config.yaml
num_hidden_layers: 10
hidden_size: 192
num_attention_heads: 6
num_key_value_heads: 6
head_dim: 32
intermediate_size: 512
vocab_size: 8192
hidden_act: "swiglu"
norm: "rmsnorm"
norm_place: "pre"
norm_eps: 1e-05
positions: "learned+rope"
rope_theta: 12100.0
rope_fraction: 1.0
qk_norm: false
attn_scale: 0.177
bias: "none"
tie_word_embeddings: false
parallel_block: false
init: "orth"
init_std_qkv: 0.0394
init_std_o: 0.0
init_std_up: 0.0394
init_std_down: 0.0
optimizer: "muon"
learning_rate: 0.00547
beta1: 0.93
weight_decay: 0.035
lr_head: 0.00522
max_grad_norm: 1.0
warmup_steps: 200
schedule: "wsd"
decay_fraction: 0.729
decay_shape: "linear"
final_lr_fraction: 0.1
batch_tokens: 65536
max_seq_len: 128
doc_mask: true
train_tokens: 276600000
max_steps: 4221
dataset: "wikipedia_en"
MLP neurons of a small language model. Each row is named by its layer, matrix (gate and up: input weights) and neuron, and shows model dimensions 96-191. Each number is 500 + 25 x the weight over its row's rms, rounded and kept within 0 to 999. Numbers have three digits each. A neuron's up and down rows have the sign that makes its largest values positive.
Before each neuron's rows, "fires on" lists the tokens most often at its 100 highest values on Wikipedia text that the model never trained on.

fires on: ")", " made", "d", "\n", " built"
L5.gate495:497508540467495486491503530462550510518495504524477530468502507521484497524505431480514517523489487526508513476532509482514532525513491455484543463508531514507496472505484522497505465483455498498528487508468476454495501474488540522489490561505522534551500500507509501515543496507536505498
L5.up495:510521510514476443507483529488500471470464513531526511486476495520510480445524523541548492506519477513499518446506510489479501500568498544468480527547535442500511518505493497465520498547508481526482493503472508434502478527530550459505488529509546521508498524495457509484490511471515526496

fires on: "=", " ="
L4.gate148:518507518456506495485476556464498487516517528485494516466502500533470534476517514553507479514499488510462498521518510528531477509504507463515536530530511522506520509458503477527532529503498516539528487484523488487538526504531544463470498499510442449487514540473535477514504529494496463492
L4.up148:481480474500500493482507523514492503501539484493527497514526496525482533495446474499520501516518510508513494510527507495513539533498506527483498483493466541478490490536521519503514518479493443533506535493501520481508505497457491511530506467512494552476500539516518537482500474504487489455

fires on: "-", "/"
L7.gate3:524516496499473525487533496497545564501470507479499478452510469465503499485492482506481496524492467508521487481469512484508492464518486539488498517491498522517471503514518504498509552527521535488515535500477476509486489513518539476536513445508491489500492490467482496489494490486508491500
L7.up3:479528516500532514542517501494495530487516520486532495535556483512492485483530513516495513477471527488467502459523497509526520482486510498483495526479503433511509542503478516560457503545443558473476484530525526489533469480469513490504515502491477471463502491478515500495528512501488511510

fires on: " A", "'", "\"", " U", "-"
L4.gate401:477543467515516463484513523521495493545500474534517500522508461528527503494486488485488535501501479499484470507514506482474498521527505490466459534491467480535496560489506497503509498511445490474489493511522528485462522547472514485528493473468506560521473505497496509458555508521541537536
L4.up401:471472483529474459470507481510486549540471465483506549477490529497493513480510491458490519523480479485474471514517496481471541489485503469496508509486471520487464507527494491487492479515479485507497493544507502517465543501503505443481527532528488520505466486550486516501506498501544522530

fires on: "N", " N", "-", "ari", "na"
L4.gate149:451451480448498508554505495481522514539515480484500494507499463523514474493561457479500537493503528498530517490488497476477518469492523501486509484482499566481527477512512511473521495477487504465518479514512524455495493495443500502505537490500519506509496502469507511472493486518519510505
L4.up149:476489480501490498517480484541512546529538521510451536480491478491549514518550504506494517469491527556497478505491492460492536507465507486497439488475517520468477455491543476508517522494479490484489486450447507492520505514487540477511519476524452494459496465499493517502533500519486498524

fires on: "=", " ="
L5.gate479:495505459561488479489533544482493497481494511447524477458499505530528505534502517515467514527475532497499478520496512499488454505512506501493508520511479499467460560502516471477519523536476476480478488532492501532458511526493501512510495463494533475489480469525482533451499506469514476507
L5.up479:449522509511517520497521501476515488505533455509502463520500462531512465437442533480493499493522446496501502538453498546457538474448477495476561485487512519564541481488498463505534542508509521509529502482473476524495532455510531489494490497516437484482527512495486499504507470502450507516

fires on: " in", "-", "R"
L4.gate272:489480509542469489538447513497443507477479511525472524456549518481495499540477476485538558464461509503536500478512471516472487519503541473492495489438492495493522539468483513479465479533504511504548479507501468534520506520529504548475518524490477532510479536480450489497507484491479524513
L4.up272:473524517511535482559526463503489545486500483517474528512458510509481488511443516482539498534515503495534482515512492562480529500489502482528518499462507514524515508500490499492511485534484520469482490503500535523512499490476509486483532496523485475471556488564529517501495507500516522537

fires on: "'", " join"
L7.gate186:490491451559538511510519468459483469496508496489499544513530498473540513478501468460509526522504450452495483458482518521476492506500495486509531517483497484472532521556506524500483530512500493445524496485487471489507471511467447507487526523490498468445507529517521501487465479506499518507
L7.up186:491514467516506525500516505531502486513503484472519500481526540507542503535500482477481484500546481470520537461488503469482513507511459507488522506457467508542505510499503519524532485513462529481535557496520488492504532552500517505494493487432508508480480489523482510551476508513492479505

fires on: "M", "\n", " years", " of", " census", "\""
L4.gate275:486519553434532543520517512511492499554489515557486502499503514489531503522497524513485453490488460490462490505468479505479500486524532433501513516526521458536485486476544541492490491462457504509490491506451523490489515517495520510480506478491476496453536515480517533495508520490484513534
L4.up275:455538521470497485508486473507530448511504474547489509503484479516505494483465503511500511500502487497459520502513513510497495458560487493497568479495517501546522502546506473493517468502470510535482468502505502487505507473488550472503482459472512520488505499472481520522464527470472495455

fires on: "-", " More", " Length", " /", " less"
L4.gate209:518462517497484544492509486501521458529499511515515467538491510469489509527473468473569496479504475545541463497517503492517468516480521480486504506514456502498485504467458537484473490528484504511481460530462504509530493477492498488529522497492471472492499486507534486533516480470477511488
L4.up209:477521499508527513503541496571485530508511468478494485505461543489491466528475504517544500473483490509499532521480573508501500489485496498462503492485454531522489469505531474535453523521454489475522451496539549496473508468524506488526508460515559501510519503530519524490479520474564476502

fires on: "\n", " 0", " 3", " 1"
L7.gate319:527483487472512516513475524499489508510519589522497503481530509501511560434499542515510469531466461502502515535519505516528455498502497492524501483474508527504485507541516497493525488476502526480477462557505481469486527485528506523486502478492489484506498501471467466528510514544523517461
L7.up319:514540512499484499518477505526494519499477518516536517488455511495485537446489547479525463478484481437520497549513508475511499487518499542463551490452475537527471521511529484495524544482504464460513493463435493539480526515528520485486493557524487500492539503528515468502517502496443494512

fires on: "\n\n"
L4.gate69:493511456520541498494505466516513495492462514495512506525497541493500491528506491504535509488460474569520536470525469473471466541489513522453540524531523485518502476485461479531493498470544510490483487515485496517491496523478503512499450509487525466467520468496471483456506496493533488500
L4.up69:495472486467507446465498516484492499447490517494492527518529504512473517472513517467511512500484496505502527491508493550503510531496509511481492520474512526444480500524437489504467470505517508488550470496474470477492512540478509523534498469459511490496523441498499511460527499503531488482

fires on: "ion", "ment", "ing", "ty", "ving", "ng"
L4.gate251:479483469497516521466506527483504492519490507483557522488483509548510479546516457530530476506519481520507490526528504509514447451481473469513463509489535476500486522502476515505482508527475533492526488470507525508485504484505512511520486500481538542507516503470486519504505476472447474525
L4.up251:523461505482464529521494497527491539517473520500535506487501487492514515569453477507481484531517504492528529480526464500537520527519470483489492517486533507514473499436461506551470475516510503490514467492480502454498530495518541474496501556458523518495488474496490521549468476499512501484

fires on: " as", "-", " jump", "ax", " October"
L4.gate383:534498523499501531536499505468447516473513535538540502477498496512520506527506487501514493514513493518495512506445534483471488543507475511491489493490519507419461564481500557489466504480456507500512474485490469553480503460469504501444485554487520477460487521463521494480497523541484529497
L4.up383:503483507510489455561528537477486491536482490477509508485465531464511513466531450504488529495514534505497515475471482458500527536502477495519502468528494476504541472543489509508505472499483531453519502483517492543515508513470479489467514491530512511488477501520483546531511505503523501463

fires on: " (", "=", "se"
L7.gate252:512476469481511492554514493468438472467521510483522466501481520521535515453500526532523525491454494507492539515526519510479523462504493526464507491514473525474514512504528515479531486499486475504514531465505463534534523468530478491498456507512505500504517466474499491479545502494464497456
L7.up252:485489498485518533518442510516504533553510534530498550538493488485510479510493534510452544498497457534495488511476512500515508513465468490478496510473566455506505498503481518517499508516461484503477550476512533494510507558505510547566497496503535489497478478490493464490490523469486490508

fires on: " after", " up", " about", " than", " on"
L4.gate20:478524498544497548475491483480518453515519490439506475514524488474494488488470438520481499519495480474503465522557516526509528516453517456469511502494466508482494537525512516502512502505515516452504530513500507468495495491507512478514505515466488481491451464486501508494449502482540515477
L4.up20:488496505475506481536540487439499509546502543507489485464544536522512474491526512484512528477531503497470494497515495522503521501473495435523561510524537512510494507503502527492496511487482518452506484507527528462522521493490498518540488491484451526474489492494500492489495547510460478489

fires on: "'", " well", "st", ",", "al"
L4.gate497:468486458506518511488493521502443499523494491505538517517527504449522514471510459498511504503524523461479471541497475531562490503481519518482494527485500491521507549473511491554546464491532503485487496480465491517500510536516511468479501446508499538448471506519551536496506525503501477490
L4.up497:489523484489521522456539497536485477508485516450540500496554510522479465515491499548501508515456491500496489468521499461538455491531471500504522492513500495455486456541485463528504470496445516499579481482485493518501491511474508536461465500488518500500512516498471485489453464520506529511

fires on: " it", " p", " P", " st", " out"
L4.gate63:524483494486486476521570479492503516521531519512494531494449495478544496496514485492468482473448562471505484533556502506513517480503523466517526517486505454487532514510452506480473489505465494470452479485491522497525520495521520482503503498506522520529486482475481495502511514512458507498
L4.up63:518493527526513494530541490552492550522508509502498485469468439510474463500515528468483497463511447499539476539501519481480495531495509485504523498497484538503472460526506540489504471501515499475461510465459485493482448486491479493479514485505496527456499486496493497530493529519525517559

fires on: ".", "co", "ca", "sa", "a", "di"
L5.gate345:495507548468487486483501501480467497491484512494489495483530466498508451512483472476516471475445469507502529507505499552534463522490553483464475506508481479486469477473499529477489536509511504521547524467502503491595538495490489547515512483539503495481492513461553509538542440445492489494
L5.up345:491482564517507483523544493524474488511520512541450549487509537523517470506458511481507492486547484505509506527513443536539516515492489532504495461478506504492462457499490516533484532510511515482518508477531496468504427499491464493473512505501463533493502495519490482528490519507542506503

fires on: "=", " in", "\n\n", " ID", " name"
L4.gate406:512507497502520508501471566495517491491511535514473522475552534529500502518487487474509499492501524499485505507534518530461432494497472494477534513507526514495453518540497557495517548483475499574524489473522517514465503566508507535510479512526463523508460526459514498481512480516483500528
L4.up406:479500479520488506520520549541505488529531494495561495479514449512455445539457460464462497492516498513534485515518547513462493480455498491486499494472487526490473507492510508463499489555500500458480481531505486481507484510527518501549553517528497526505479522485469534538504487516493523583

fires on: " and", "-", " de", " &"
L5.gate413:465515474494493521518501496515473486483486518484509491502489486533492481468501483515479493479464494499499546498486509490514478497504459494498504479516521495489500490493497488506475496522460472481525500521519450492474503513460494506529530503528487453505479480489472505466530511544489457478
L5.up413:536522479510490497484502527492535468512497532517498480512558442537507476482494467463503488520442534498475530516522476545516484541497547487513477498471514513505496536505468533509534504444459501517558527535528460526510462517479493462518489486536492501501453496497491485489517490501487537491

fires on: " We", " we", "Se", " she", "19", "We"
L7.gate509:501471503487488522496494523480484485472507496499519519530490485492496494498489504490473494521491531497502456551491541478506491520451477497456431515484501489477541531562472513495521538485526497510493533476504545496529490556511476476453542507515512475511514509477474483508516515513525526462
L7.up509:521582507489464472521491525518483503561520495469472474504536468531521515529504536454492522503518432497495537487481517520480500493512478479503476514525503506543500509461449491514468507486490528545506494550455501502465478475520520477443455515493562516482487532469505482492509490471534527489

fires on: "=", " =", "ion"
L7.gate48:486517479503479482525502520495495513505470522456498518489515503500475453488528491494493501524502479496534470523520494478503482498514507486488515557543452472546496504479493573512570498471511494513475527481490465523505526518512508487529534499477480480485462459502512506489489490498506523515
L7.up48:478475521476511472527504498470495530492485477506498505476534517548522505459521523542481466491543496491522514503457492485502456484502477520505558509544494519472541481508477509506533508479515465529484500497511524475505468498498499506442450486533537485515504480499494532478472527556479502431

fires on: " 18", " 17", " year", " 13", "s"
L4.gate457:465485514485499505481465555486425496508504532564537513546492470519469459493519547485528497474492504484490540512518469461525527494484496471473470526514455550481490498514573462504494545475478498522502508509492513492519518503523513493483497474529490518498487452491485501489468494496484508500
L4.up457:501463490499484499521484540540499510437515500517486499531502513524505503516512502484507514496457466510475517455489476501512470486526502510465458492529486563473526466471496466465544496480502508487480537514527462547495473510541492480523499470536499526491474513496472538495521463459477493509

fires on: " over", " around", " about", " within", " above", " than"
L5.gate161:519503532514541490509467467491506486493466545509476482474507533496503519495526439473500512463512484464493522495479474494531549547487512465508490520526485463554515517506489485527482472509481526485514487533476470531532531487510513513516504496519502490537494489488531538538493502468482528509
L5.up161:481523490458519494477482463484483549478515460483506509488507511484482519425485530469482507497509513513472487454512518530508504498481490518523544536488529507519518511503470492503465565564477477487506521518515491505493472515542487481530545505507466525514476491511502488501478510492539493487

fires on: ";", " |", " B", "|", " D"
L7.gate415:498490501540494540566501481452492504563504500502487516544497498529464507494549487520495507502521507475515475544521478515504536513544475487509500518546507518505499491523509492486483521519477475525494453449470447517513520484478504528471466524497541498483541496513504489486490491479517532516
L7.up415:518517528506511484513489490463497507487525539514413536501511489492492531479474510485499527509478517492458490519517479541524515513465500484530483484501539491558518461541512457461498496515522488511509433479552463524455480496484448497544518466508519517494520485482544517511505541503533516483

fires on: " not", " most", " would", " will", "81", " more"
L5.gate426:522517498475491499519526476539477527467497505507524486500503552461542519502479500509547562543484517498494502527509469482481539521492474532488505494537479468463505514501502494483505486512498504500498452468463474510479543487503502501553532495513465494481463446524560506505521518507473495499
L5.up426:500502507534500537472466514500562475509498529510511496497535513487519468476505528511488503504474497484495487487515541566498529507479500506497448474510485503482496509447453489507448448464498518522526500475515471504507517484523444527458539497490545498506458461492497457484515494512490458487

fires on: " and", "–"
L4.gate456:500479511505508517480466497506506515511491539507527490512533446523487488514533527472512461525468492464494510518481537536518504498512518502509473501494482519458500495471484497480475489496521509498499480546516501510455528513521494539480525495506476504503492537502436485515547479496546463496
L4.up456:526454491515471464523525476490500509556537505510502515485530536496510471477510533448504492528490515474438450488500524507516459489529484495483490520480445540549458511506483481475512516525516490506487471520547476503508468523477500509478509497485496498474472527501532507499522491497532498553

fires on: " on", "On", " by", ":"
L7.gate377:551486515491536553492477482508464473467481465479501533487480540513513492513465526517532450445485480518528534493530470476475494532489504522477491460452501531465525505533476511477513506553492505515485516523495448483486499528483509461495534480496457488495509468547459513537458529495520486497
L7.up377:452486542500468524475515501526463467557549475502510532501499506519481485494503504511495492532492487494479482479531470559502467531506554507497536516474497490458470512487479512473532479511525510469516489518507498527486554514506501442494509533471473530487497486501486541573508513493513507519

fires on: ")", " (", ";"
L5.gate506:486488496487552488503508506476482485513468524535502491459487516493490523468525471521471475471470486500495502520516473468497552514534457501510500500484514484497545551548466492480497506497494473483535478439502506534495562495499565475475479509540472515530485477527482475500545467480519517550
L5.up506:519514560468500465522520480494463461510479498476467469529543506476492498479486485520546469460477515529525508534472514506508474479500449487515526504496549542518471533489547469496494513528431508513517491459521540520523544510527487503486502515499512478445490544491493519505537505553518505557

fires on: " (", "/", "—", "-", " \""
L5.gate241:535494471519492484476543532484490504520491514471486519510489497524496440496483518493477430532485478508478525549525511509530513486493505495461476497537497513509493509519482494475534501525491497460540501542496469469511498517472522485499477471471520428431503527517482524532527493481500484458
L5.up241:519468504481511524532482490502516534550537519496427540509490524522516486485480495454506513483534487484483491537508541475484486465484504476504458510514536494517524510514530503550507505527479503498521530531459476498524493517500524495538498522482443521434488502487490487500484488523536481443

fires on: "\n"
L7.gate14:540485508491484499518489504527464471529494524499509528490538557487497513491536486539511516478543482512499506497497516529521506455532504495528527502517516495512485491511522528472457497515520540521497474471544477480515458493515522527515494504470498460490507472492471454523561508511530531473
L7.up14:524481514486470525543484507474464483502520537502501493459460527550527527497481512490438509538507491473492500503465494506505458506478508513455507485520480503498538456540498522503525493453472521467494508479484494547500492522491532480538477512502483486472494502505463466491516483487520484511

fires on: " for", " in", " to", "|"
L7.gate137:505457506542527489522494527498493472499499476480514503479534497563484533563490475499560490518525523493479438524489487521507472475496533507461461481467537532444508511473507521483510485529468523486541458492478477462526526494504504501526487517546497490505520542504479505482467525527511517497
L7.up137:494511513500465476532485513530506498487490500528520525501528548497485498493482478540488496528522486461482499503478466544466457476537486480520495492513461464508500552515529472488483545544442513512483538487483482474530513494497493488515486515503484467533529564472536518501498503506474476488

fires on: " ="
L7.gate5:516503484443488563497524558516466485486517515483492488474498504508495505507483541522489514505506490482543502514491470511520510481496468502492498515485492513493553517495470514502517548503488510521494559479461545498514521522496502481500515559505509469443537529498500479501492484518504469465
L7.up5:515506547466496451455516479436445477555516517500481469510478490535515469520502459537468524517551497489498487515509590494519511505481496497520482480506515517528494499545512439514502461521496497451512487500532475531507504512486534486537489473507489509535491430523523548495464475495473489488

fires on: "-", "–", "li", "ru"
L5.gate41:486471506484488502494538472522505501504483501450492496542503476507507529455482500514533496503539512487493539508479566553542534497497519466530507529470491511538492506487523547471479536508501502505463500503516524514494566490459501496487492454482518570495487534526495499482540492532545501524
L5.up41:459487507506563503465560508489547520497491488508526507486530495498491467501573519451486483561482551519523511504509536479470496544492471486499496543505510491518538516467510497505489533461452493490486489515506483492538498499492498466498504495476539513483518542484494506536487503493521496527

fires on: " |"
L5.gate73:498515524480490513500505540557473490551498537566497500519539512475493535526481511475442488512522449509479516536529489502516498492512496519489455486488516528501496524469465486558503498508470510487504496512484507478498511533548507484529499476507566477495482486463446510504522500513508478489
L5.up73:475453503464515479466501469479520477522495499442510486492524491503549533487501479472501542502497513543472502525494508522462564482515536499497479529506498520454497481499526476491489500499480467503464541463494521484495497476557486504510497536507531509470566465531469525510505466512464508510

fires on: "r", "l", "n", ":", " a", "i"
L5.gate381:503499512520495467496534487479497536495530510513476505461522498543485481502559501491503416500511481478451546484484453493496486499489509488561411509504481523510514499493538465506476523551531524495471445524512531525524477515479491497503513525518504493457474490493484502443548506462529545482
L5.up381:531517490526542528487528483531491536481509532519464517433511514508521469530479467508517506489464492516506504502496524521522529451543511496455542461503500555533514494519539481488483510517507472514444448463500559526501540509511492537509473524546504494494492514502529473471496511500525528495

fires on: "=", " to", " would", " an", " and"
L7.gate337:510488458479451462502505513516532462508451521480504517499512487504529510505519511478509467494466512460529477467504495498475520508476514460505500440513460522480485555549506531533520507483517541471576488489503494492475499548474451498522492522496473555499491529469504512505531471440502498524
L7.up337:564435474515518472489460481484486444519519512497522495504481505473512478518489496515495478553486518482512487477495484473447525494460437509506504485468492485473517512497509494527513504466520517530530511502488455533548490503505461536539553493506474488498503529526518529526543489489510505543

fires on: "-", "–", "\n", "under"
L5.gate49:465481490440519517504492514496499442478500550495508512477512521496476492458474504474478482494509489475449542515501507486525466495555505497499514509473512530509511498516466519492519465504487538433525514546486515475473491511493504526503413480500472463498495516487487463499467477553485481504
L5.up49:491502519509474505493506555505510524505493490491510466500472513491490491477524515550513432494494512526519497489485514480512540484510512469534495513525520486475501468523553534510513497547473488482490523503502491458503487512476467500500479554533537519498453551469488503513534535531506491477

fires on: "-", "g", "c", "leg", "di"
L5.gate86:523497499526459471510531513493511467507480495519468443494514491530522513499501520493515470512482513518495528494552480540510512533474519505504520501502501522535465505478513495495500525482450521465544526482486463489551493518461495499469474492536490533531520513500564539487519494495470502523
L5.up86:502481468489505512491481478535481502468452523532540534513555489539487499495488503498467498497494475507504529521502500507509496519455507510516493498472472539477460506469482471510458551483526565491486525485462507465486483511496532552492486500511451498532549498460520555486488524501518467458

fires on: " $", "$", "–", "[", " un", " \""
L5.gate396:483510462538441489456497488475567483500524483504522496500461486486460496502489483532510555484486533462511518493480492480463500527497498500478513497526499488504468505559501505527502456534510486476508495524492548527527485469477491486495492512544465513447508484463496488473480480510482451472
L5.up396:531491551507498505541517445505506508447509528479482483519489513501508499494509504454490502513463477489498516518507490511484477526480522502501486512464522484564533486506499465519503511497492504492462488490477530496510520502458524515521520521501537530482541538549503502508510493481521492514

fires on: ".", " in"
L7.gate285:484489479477484490506454457503484523498458507533474545472510544451463475505484447501536529520489533519496517467528512545488519549510524472516492453536511479469496482481474535522549514466507478542540508521483473512500473515483499482485528514513538572499497524418480492473508493498511479490
L7.up285:475465492536506522480474488517490498451476537492515541526461490502496524532497508520532502503509449499521479445487518518516509531458497484513512461466487447534483480500485463459515496524510480476486505508520468496488467511479496482488458519503506517513481488482481495467510516512512496542

fires on: "\n", "ru", " but", " mi"
L4.gate415:465519485473503516482461508492488516485499510546494511527535511505499501517526524467489497505535519477479475499538485518541531512500492511547524494500514519496502518477477571459488485498501540537480478513484487515481525503502511496548508482563505508483481524511520520478503528523500491506
L4.up415:487494505513478494479450527530545496515527520536500461518506524494510471483520535511542521512500453499505516487502496479518510513533502527549496471535486499514507464525488526512481519478516460460543485527489526523446506535462515487497513511480519486469490550527515510521499536481485497502

fires on: " and", " or", ",", "qu"
L5.gate312:503511534512516479481511513527435471510504498465529489522511505483482513556523522456504522520502479510484482492537479451494507485458482524501491495550499507491432523520528498520495495501530510503508515548477501548497486454505506483558496478531522482480492499493493482478507474500501499493
L5.up312:496459509515533490505506487541524519476489551486511516456531516481472534545502505488519494521501459480479512510513471508533525545482496517440448551510499487515485513510532470436503528512512498554513518538503463478490515524499505510479480476489506533492468519526487520473527512505508522465

fires on: "-", " We", "\"", " R", " Re", "w"
L4.gate207:515508487487557492504535490483459479460492493518500511463517471458510476541491459504515504518480504490526470506519518536506498523508436465509476524522495507492436525519468544500488478540484523475500461521446484466491480507552513482553492469515492498496521551521439502469514510479532504466
L4.up207:566460481534494488457518477512485519500483481505513495456527466519487470520494476490543502468473474471482530530504456484507463449515478459509480532506472533473516528501506512555477475505492495515511505487464503527515466493511499510521519504499507527501476489497439528498504518516494543496

fires on: ".", " V", " v", " ro"
L5.gate21:500507490512498535501513508481468557475503500530461511498497491496493476529477524495506451467505475522456490518509477496514528487501482473508480486477518492482508473513479526479480510489476482513535492486497520429499486540477492509501487484507529540479504488518522465499539516511512505530
L5.up21:543483490469490516526500469507484521497509470471525492498493477506500496523474499518481482539498502492537503492504481487473520489468467461465518447490523500524548528534485532511499475454496448489497499499521512515512474500487526484506502458463512516460514512510487509499472480444502487548

fires on: "-", " of", "pl"
L5.gate5:436480453498506498532522542528499541525445533498515494539523482457487503501455500461520524511487514500510485549500484508521522503501509510499492508487540515455524512492451503505472506471549506485528514476531494464505517478495477509482509460481510482499504523481531544470575488458507469496
L5.up5:524526522520575464510495522486493461498481491501509470476517510500509512533485463445473460496508499500496533512511502543539534467475463508489477495482535546528499535476483493492491526473532560498487488502519512470489488515506491521496522510443471470483536457540532539513580513539493486489

fires on: "=", ":", " reb", " =", " qu"
L7.gate256:494513509480517506497514519507444485464483567500480481484487466503529485545542529449524470443510455501533485450516542508484465504517478468511493475516506496521508500483491533557503509522482503514514476493490503526522532549496498489482489514501487510491521525515491511491468527458491543541
L7.up256:482544497473514483469553508511495498545490499493484501527459524477474514525549511497475501543525496524521468522463466497516467463503513492514527485518539456495499520510507500519486457507488468495528491486482469516482514522526558498475514512484510534507487526508495492502504482479448487482

fires on: " \"", "\""
L7.gate172:493472547513521508481485482488517502470524519546513509481480493541537520511493523495478486506504443501531501492540473497469492467515514464501470488475505505463517493496536522506467520487495547490502495505445477487516485452473482517509543515510465500464484491479474515511488514480473502528
L7.up172:510492486501498487483516527453462552545499506505512488481514510488498493467506472533533518530554457502456524496488496516501527522494498524487522516472502515525508542511501532455492446520532495490457474480476470485511498505533469476464506537457533527484495505445491492504514465483507497495

fires on: " is", " was", " stated", "/", "s"
L5.gate168:482504507469501477506509424506534474474504514518485497482498533472500519504504504498461465511513439469515482483475485494519470487513498480496459518532535503511462515470455504520522514520437516512487500509493494504564493459498490516516519491491486555475508476471490482508518527487504505495
L5.up168:504530528492485504515520450514504512523500468479489482479478501446588492487488461522479502516515495526446465481510541489491501503473512481518541495513513463525478507471476498501580501493490540471478510519528532471524485520522505472481507522510526456481504439536503516503519533532515555482

fires on: " the", " Mar", "Mar", "oc"
L7.gate281:498465483495496513468479522466502469462498534540509472529467546484492469490548488501506524508560463495511475539487479515493480493466499503460471524506509522520473505494498481493481484525501504509456480506494498471512486544479532520506504496512459556471510470498499476542504468488450479498
L7.up281:497529490491471535511494554511526507465501513485500488496472527520501492496519469477506527479482472458509493494481557437492504515474476475448510497538487539488460525517495442497491525464485520526474483501477482517526494507475485471516503489502486527461554522532525526449507539506483505441

fires on: ".", "/", "}", "-", " than", " $"
L5.gate156:491490514488540507525493522484511486553484469474467473493475521506490484435499491500493469498529484491499499543511486491497505503513496461579508512479485500508499512516527534514497497485506530493543497447483519501465520519509561487449509468506498510521481472502484510513506497553535467472
L5.up156:505511458516523496563487530486504517521549508522546521508488498544500511473489511511528428515513490513514510485473484528547547498478535461521477479462503500525526508522519574491474461512529508504518448528488505502474455523507503480497464474561523532469529508478476552513528506552490528498

fires on: " on", "n", " On", " |", "l"
L4.gate249:490485478456465487476484434521466539468537488464491504488464470461533506494484524478510508523498519526471518489507503525465488491472502466458503512465507523471475537476500482486483504499490508502514475518507528485552522494521483478502429501493461480521536493477461546436481486499494562517
L4.up249:501501534492505499531509489495520497453484503474524512492508487504530472490494512513515490467531497493465487526529508518507551514504529511500547493515480501485482508551517440513517475448503484515507484516530476547525480470481469467492465530500467515515476533517497512476493516507527520504

fires on: " by", " under", " at", " County", " (", " cost"
L5.gate231:482507548498514495497529519498531544490496456509457545476481520503550459484505568503499494507499445462499488453529491517485515524490538519526490532450539536496498480532501568462516485532498515447479492484492488502476521466543530506446481478493514513527508514484498506479507476497443502496
L5.up231:500505511501497533498503492477521488513492511498528519496524523496499490498480451499515511512497508453547491523531458492521496477501493459487478505514561476521489455513509516443489502524473494456520540496496495511475511492484512493535503478492488484503434543490497491495510523503497530447

fires on: "\n"
L7.gate450:465455519530502532463507495513459487486509520563513475543506497485512490499470523523498535453498436501493538496456505504453490485480467532474502462551504477524508510511534516500482486486535518476539534459493469525515485532506513530520521501532484488510512459490472541507525498502531519476
L7.up450:522453537466504530520500506493492504532520536494426508483555528490486529520511494462465511481490477528518516511507482480492545502535459453529466535501520532514551479486461460475495501474489537497506503483467548495510484513475530497478528509476516567503481490508448476573519499464522485519